Part of a small language model's weights: width 192.
MLP neurons of a small language model. Each row is named by its layer, matrix (gate and up: input weights) and neuron, and shows model dimensions 32-127. Each number is 128 + 32 x the weight over its row's rms, rounded and kept within 0 to 255. A neuron's up and down rows have the sign that makes its largest values positive.
After each neuron's rows, "fires in" lists the words (lower case) most often at its 100 highest values on Wikipedia text that the model never trained on.

L2.gate218 [ 68  56 146  88 117 113 101 163 156 106 150 107 159  45 115 151 157 116 125 116 116 107 123 129 130 132  87  73 159 113 116 126 142  94 105 141 129 107  89 137  97 167 166  55 188 160 123 142 171 152 113 124 116 106  98 140 153  98 151 159 129 170 132 180 191 103 156 133 165 136 114 124  90 163  65 134 160 127 177  83 137 142 137  72 131 135 173 165 138 160 134 140 103 137 100 121]
L2.up218 [117  81 138 122  94 177  73 162 149  96  71 137 135  90  81  69 157 132 107 132 112 148 127 116  98 158 141 127  92 171 120 120  99 104 155 109 219 130  63  92  71 105 174  68 173 146 111 196 165 144 122 212 132  68  98  81 127 141 192 145  81 152  93 176 159 131 125  93 130 112 178  96 125 105  84 141 174 123 160 102 141  98 135 122  67  95  76 163 188 102 146  90  78 165  97 135]
fires in: "a"

L2.gate358 [105 129 100 110 115 143 126 151 136  94 145  98 178 101 139 110 154 121 128 161 146 156 145 117  94 135 167 193 106 142 156 133 138 135 108 115 163 127  81 158 110 147 151  96 142 122 120 180 117 113 122 121 173 119 131 120 114 141  78 123 168  79  82 166 115 190 111 125 138 139 139 144  91 144 108 207 157  83 125  18 148 155 112  86 160 163 174 164 142 112 164 132 114 120  86  99]
L2.up358 [135  89  86 150 184 137 147 145  94  88 106 128  67  34  92 157 149 112 149 132  96 143 127  60  93 160 123 109 105 131  98 114  98 160  51 129 129 118 144 186 173  90 142 102  85 181 112 129 158 124  81  81  91 117 144 127 165  39 180 124 120 164 112 123 140 119 108 159 128  72 180 205 135 128 110 112 122 113 123 120 123  76 101 102  99 104 156 142  95  76 109 131 123 130 141  99]
fires in: "as", "without", "via"

L3.gate351 [163 138 100 166 127 151 104 134 135 122 105 158 139 125 125 152  81 202 144 154 147 106 143 114 107 167 159 179 117 128 119 134  56  85 131  89 143  68 101 116 141  79 165 105 167 102 179 181 159 139 137 244  89 120  85 130  94 128 124 109 129 141 108  63 157 181 118 110 107 120 136 151  81 175 150 158 128  96  99 193 107 179 120  75 108 187 144 113 153  85 177 133 153 196 123 125]
L3.up351 [206 109 125 122  88  78  16 105 147  96 129  54 171 116 149 176 107 138  95 137 175  89 161 156 158 122 122 179 147 135 167 158 141 138 143  97 159 143  83  96 183 166 105 140 144 140 153 148 110 153 107 110  98 160 180 155 167 111 163 129  96 175 105 124 106 107  80 124 143 123 144 164 136 137 125  90 113 170  62  80 180 144 101 188  93 148  91 107 179 160 163 104 150 128 143  76]
fires in: "6", "5", "7", "8"

L9.gate237 [110 102 164 108  89 130 160 194 189 163 133 118 106 146 137 133 109 119 191 178 104 123 163 108 113 136 122 103 167 164 186 147  97 104 109 188 110 127 171 133 133  96 107 108 160  97  96 165 149 158 127 126 129 127  94 122 167 152  84 112 101 120 133  88 160 126  77 137 175 146  35 124 110 206 109 136 101  61  98 108 175 166 118 130 169  67 145 168 151  67 112 173 160 112 119  80]
L9.up237 [ 80 124 165 124  65 169 174 110 128 213 153 162 109 142 127 166 141 102 167 156 111 105 148 162 103 178 105  86 127 109 202 112 109 129 131 199 107  86 160 123 149 207 107 150 126 159 146 154 128 115 169  82 158 133  97 123  93  78 122 117 102  94 175 105 120 138 124  86 149 166 111 126 109 142  98 191 140 113 137 120 161 154 147 162 169  99  95 125 134 143  73 123 161 106 124 196]
fires in: "a"

L2.gate53 [193 117  98 176 112 197  79 175 111 149 100 139 137 139  83 111 186 153 120 117 103  99 137 144 149 131 144 130 108 147 110 105  69 132 136 148 145  92 163 182 159 133 127 151 122 130 101 107 128 133  84  99 112 126  72 113 113 123  68 139 116  86 109 128  65 192 214 184 104  88 161 190 135  91 140  87 147 175 171 156 110 113 161 120 124 170 152 164  49 168  94 116  93 171 109 112]
L2.up53 [156  99  95 114 181 137  88 202  85 170 115 157 112 141 162  97 120  96  92 137  82  86 126  78 191 132 123 164 135 108 196 108 111  84 174  60 143 124 168  24 122 133  99  82 133 143 155 127 143 126 110  88 139 122  85  38 140 145  88 128 124 119 196 108 110 144 164 103  89 146 114  38 117 123 122 112 127  98 160 145 125 172 132 121 137 153 117 145 129 128 131 124 162 130 129 204]
fires in: "to"

L7.gate89 [112  57 169 145 172 150 145 128 113 137  83 204 115 125  80 118 135 169  99 159 114 110 141  68 166 147 168 148 102 158 126  95 113 127  79 191 106 113 158 162 134 113 187 192 182 124 106 162  89 164  94 134 130 144  97 128 199 106  81 139 115  99 111  79  87 166 110  90 108  85 169 183 127  70 186 179 114 128 124 129 139  72  99 153 139  96 139 114 160 161 171  97 121 115 137 113]
L7.up89 [168 150 132 118 126 190 162 164 134  99  62 108 124 172 110 118 134 104 106 145 107  99  88 106 137 136  93 141 113 127 174  92  82 163 108 180 168 126 153  95 113 105 131  86  88 140 123 153 105  92  76 111 100 131 162 158 152  25  77 129 139 150 122 130  90 134 101 161 138 135 147 121 145 133 178 100 105  96 177 160  91 115 121 213  94 135 142 168 151 135 152 186  87 140 133 100]
fires in: "up", "set", "started", "place", "began"

L3.gate22 [178  54 115 125 128 128 110  98 151 125 149  78 154  95 167 126 151  95 150 198 174 152 131 153  86  98 139 124 145 186  63 110 109 165  68 112 144 122  93 131 148 135 152 127 146 145 155 153 113 153  79 161 101 174 113 128 146 128 118 170 142 156 149 145 102 132 154 107 122 161 140 127 131 154 118 103 148 113 162 178 152 152 107 190 160 184 148 148 116 118 135 108 105 135 127 117]
L3.up22 [162 108 143 147  98 113 123  88  99 190 107 152 186  85 151 103 101 169 103  99  89  85 122 108 184 137 126 141 137  77 133 131 120 169 176 106 117 139 111 153 114 133 109 150 121 168 138  65 137 101 124 171 114 150 173 234 115  81 135 118 153 168 160 118 104 162 152 119  73 128  98 120 151 120 119  83 133 130  94 114 101 154 147 153 107  94 164 123 144 151 173 116 149 132  98 124]
fires in: "5", "4", "6", "angeles", "7", "josé"

L5.gate337 [166 156 151 147 167 120 114 133 136 149 181 161 161 157 114 103 157 162 165 199 147 126 159 174 125 144 145 179 145 112 130  77 120  69 165 111 104 148 182  39 107  90 149 148 113 114 158 134 108  92 100 209 111 138 188 134 164 168  99 142  93 171 202 133 137 102 161  97 128 104  84 135 132 140 117 156 144 165 112 122 118 141 144 101 140 135 148 108 143 130 171  82 154  60 123 162]
L5.up337 [172 173 127 146 112 114 130 129 142 150 172 134 109 207 122 163 119  70 166 144 128 202 109 129 123 116 108 183 123 135 162 136 102  97 136 161 175 120 137  77 206 138 178 147 145 129 229 150  93  82 118 138  82 141  87 124  76  85 151 163 147 124 106 107 109 128  87  87 121 158 137 120 162 172 122 111  87 138  39 116 134 136 153  57 139  82  83 122 122 170 175 142  89 112 132  88]
fires in: "9", "6", "8", "7", "4", "5"

L2.gate261 [121 139  87 132 123 164  40 182 100 162 178 113 115 150 138 178 157 163 118  98  89 147 141 133 154  92 104 149 112 206 125 133 109 140 151  96 133 169 130 126 124 165 134 174 176 155 100 181 173 117 137 109 106 132 125 105  86 138 134 122 121 112 155 145 101 126 123 108 100 157 128 153 114 143 137 137 114  83 130  98  96 143 129 133 139 117 116 114  70 141  98  91 102  83 158 131]
L2.up261 [148 128 173  84 101 110 134  96  95 169  73  78 129 126 115 107 127 145 100 163 145 132 139 136 118 119 140 142 146 179 119  50 166 136 152 165 160 101 121 116  96 127 110 117 172 119 158 199  94  87  97 131 112  68 164  98 147 139 117  91 169 117  98 115  91 147 101 119 141 201 117 106 117 161 100 160 124 121 152 101  95 180 135  61 152  77 152  95  87 178 139 122 148 159  85 140]
fires in: "from", "until"

L3.gate310 [107 139 168 196 129 157  91 202 108 143 147 100 144  79  77 148 145 124 150 172 118 113  96 144 104 171 134 111  88 132 208 122  67 174 131 105  91 121 227 128 101 122 124 104 174 153 128 158 172 112 123 125 147 138 106 144 116 135 118 137 128  64 115 105 131 195 141 174 220 137 145 158 158 145 143 150 170  91 178 127 119 160 185 126 119 100  66  87 141 105 113 156  82 115 136  56]
L3.up310 [191 135  90  61  90 122 136  92 143 136 114 144  98  95 156  85 119 178 146 126 115 132 151 125 119 138 118 201 159 175 135 114  71 112 121  63  63 105 108 152 111 114 105 150 167 146 135 145 138 134 163 162 231 120  99 158  98 124 111  92 146 111 160 114  99 124 107 159 151 175 149 127  30 132 133  98 154  85 152 170  78 155 106  93 140 123 137 135 132 123 122  77 121 111 135 184]
fires in: "and", "to"

L6.gate79 [137  78 100 169 100 189 153 160 136  82 122  79 145 132  59 126 167 143 132 137 166  43  51 118 157 159 176 117 107  98 169 173 110 156 147 118 145 136 103 102 124 124 133 177  96 116 176 158 116 105  98  88 109 139 130 161 101  84  61 151 113  77 123 113 100 100 164  98 121 161 156 133 183 162  92 128 138 104 149 145 114 194 139 118 115 117 108 117 136  68 147 133 191 164  88 108]
L6.up79 [133 117  92 104 133 130 185 111 112 111 179 147 103 100 121 131 126 154  94 116 112  96 157 133 145 163 131 127 115 124 113  83 181 211  70  83 153 110 119 114 113  89 178  85 125 135 153  60 124 169 109 131 138 133 127 139 161 168 106 147 151 137 148 101 183 113 161  90 200 156 160 137 117 167 134 141 102  69 105  87  80 104  84 170  71 147 174 125 139 119  92 163 101 190  83 139]
fires in: "as"

L3.gate200 [ 78  68 186 153 139 165 119 123  95 154 103 151 179 134  99  96 177 122 174 173 133 132 106  87  70 154 174 123  75 133 133 155  83 127 110 139 139 162 144 124 154 135 161  77 181  91 137  73 137 175 164  66  64 153  78 148 115 124 104 191 116  91 121 133  79 124 153 121 122 140 169 173 149 161 144 107 183 118 170 170  86 129  90 125 111 145 126 151 127  91 149 157 156 124 159  58]
L3.up200 [147 106 129  89 172 101 122 146 100 142 144 182 142  98 210 168 117 153  78 165 104 146 134 212 131 146 123 125 128 139 123 159 136 109  66 127 142 143 168 104 144 129 110  84 110 116 107  84 109 120 141  89 115  65 143 141 121 114 150 148 110 199 140 124 118 139 110 135 128 137  68 135 166 185 199 143 111 149 128 135 116 171  93  83  99 115 153 171 162 104 138 162 114  71  86 123]
fires in: "to", "contacted", "enabling", "mohamed"

L3.gate275 [ 99  95 135 143 128 167 154 143 160 138 105 102  71 125 155 155 114 164 100 106 135 114 166 165 136 206 159 124  81 106 118 182 150 130 104 155 105 110 123 170 159 112 158 134 120 142 108 159 145  40 155 131 178  88  85 127 104 142 116  62 118 146 113 126 172 134 140 102 122 136  81 152 129 142 124 162 153 144 170 148  72 101 183 167  98 102  93 104  92 158  99 130  84  94 105 149]
L3.up275 [147 138 138 116 135 186 150 137 167 114 120 137 154 135  68 124 122 126 117  86  42 166 190 174 123 195 141 165 166 170 100 134 112 159  91 135 115 106 174 156 148 121 167 150 162 188 128 136 120 119  77 166  77 111 116 103 122 157 146 117 110 140 109 107 126 160 100 159 152 169 123 186 102  87 129 144 117 126 166  95 149 158 171 117 111 130 153 101  82 133 139 141 145 126  85 137]
fires in: "called", "described", "from", "referred", "allowed", "allowing"

L2.gate273 [177 143 126 168 122 197  92 150 131 125 110 137 103 129  73  73 126 117  88 145 151 143 170 127 155  98 132 175 132 191 181  93 161 179 121 127 147 186 114 128 182 111 140 139 146 134  87 113 170 131  77 162 106  98 134 141 113  95 108 167  83 118 122 114  86 129 149  89 177  95 149 173 121 138 183 192 109  97 211  98 141 104 109 183 118 129 100  78 134  87 125  73  96 106 106 122]
L2.up273 [131 154 103 204 132 145  42 130  92 109  75 130  41 174 137  78 144 166 146  79 113 103 125  91 139 110 175 160  96 158  76 128 160 143 160 136 201 125 121 183 154 110 140 114 119 116  92 131 162 113 121 166 127  98 163 109 139 142 106 103 120 107 118 153 106 166 145  78 143 145 140 109  87 165 165 125 121 126 144 153 103 184 179 134  78 100 111 156 106 137 127 133 138 128 126 135]
fires in: "from", "within", "towards", "between", "throughout"

L12.gate136 [ 90 100 128 137 182 130  69 142 102 135 172  88 143 132 125 164 117  89 167  82  88 110 145 137 134 106 137 121 160 111 169 151 118  89  79 121  74 135 136 100 103  77  68  99 154  28 116  97 177 140  99 148 117 156 129 135 176 113 189 154 167 140 141  50 140  58  97 105 122 165 170 136  71 155 167 173 173 125 124 126 159 119 128 111 197 136  75  74 125  72 165 119 129 150 108 129]
L12.up136 [116  91 120 178 105 153 136 108 158 177 106 112 133 108 117 141 141 128 175  81 109 147 152 121 119  65 121 133 153 148  56 148 131 102 108 138 146 110  95 140 109 172 157 129 155 174  81  82 162 174 149 195 149 119 120  80  62 117 118 167 142 162 192 130 159  70  92 106 144 111  81 101 111 102 115 173 170 100 175 143 179 171 157 140 183  89 141 176 172  79 121 109 151 141 128  88]
fires in: "the", "a"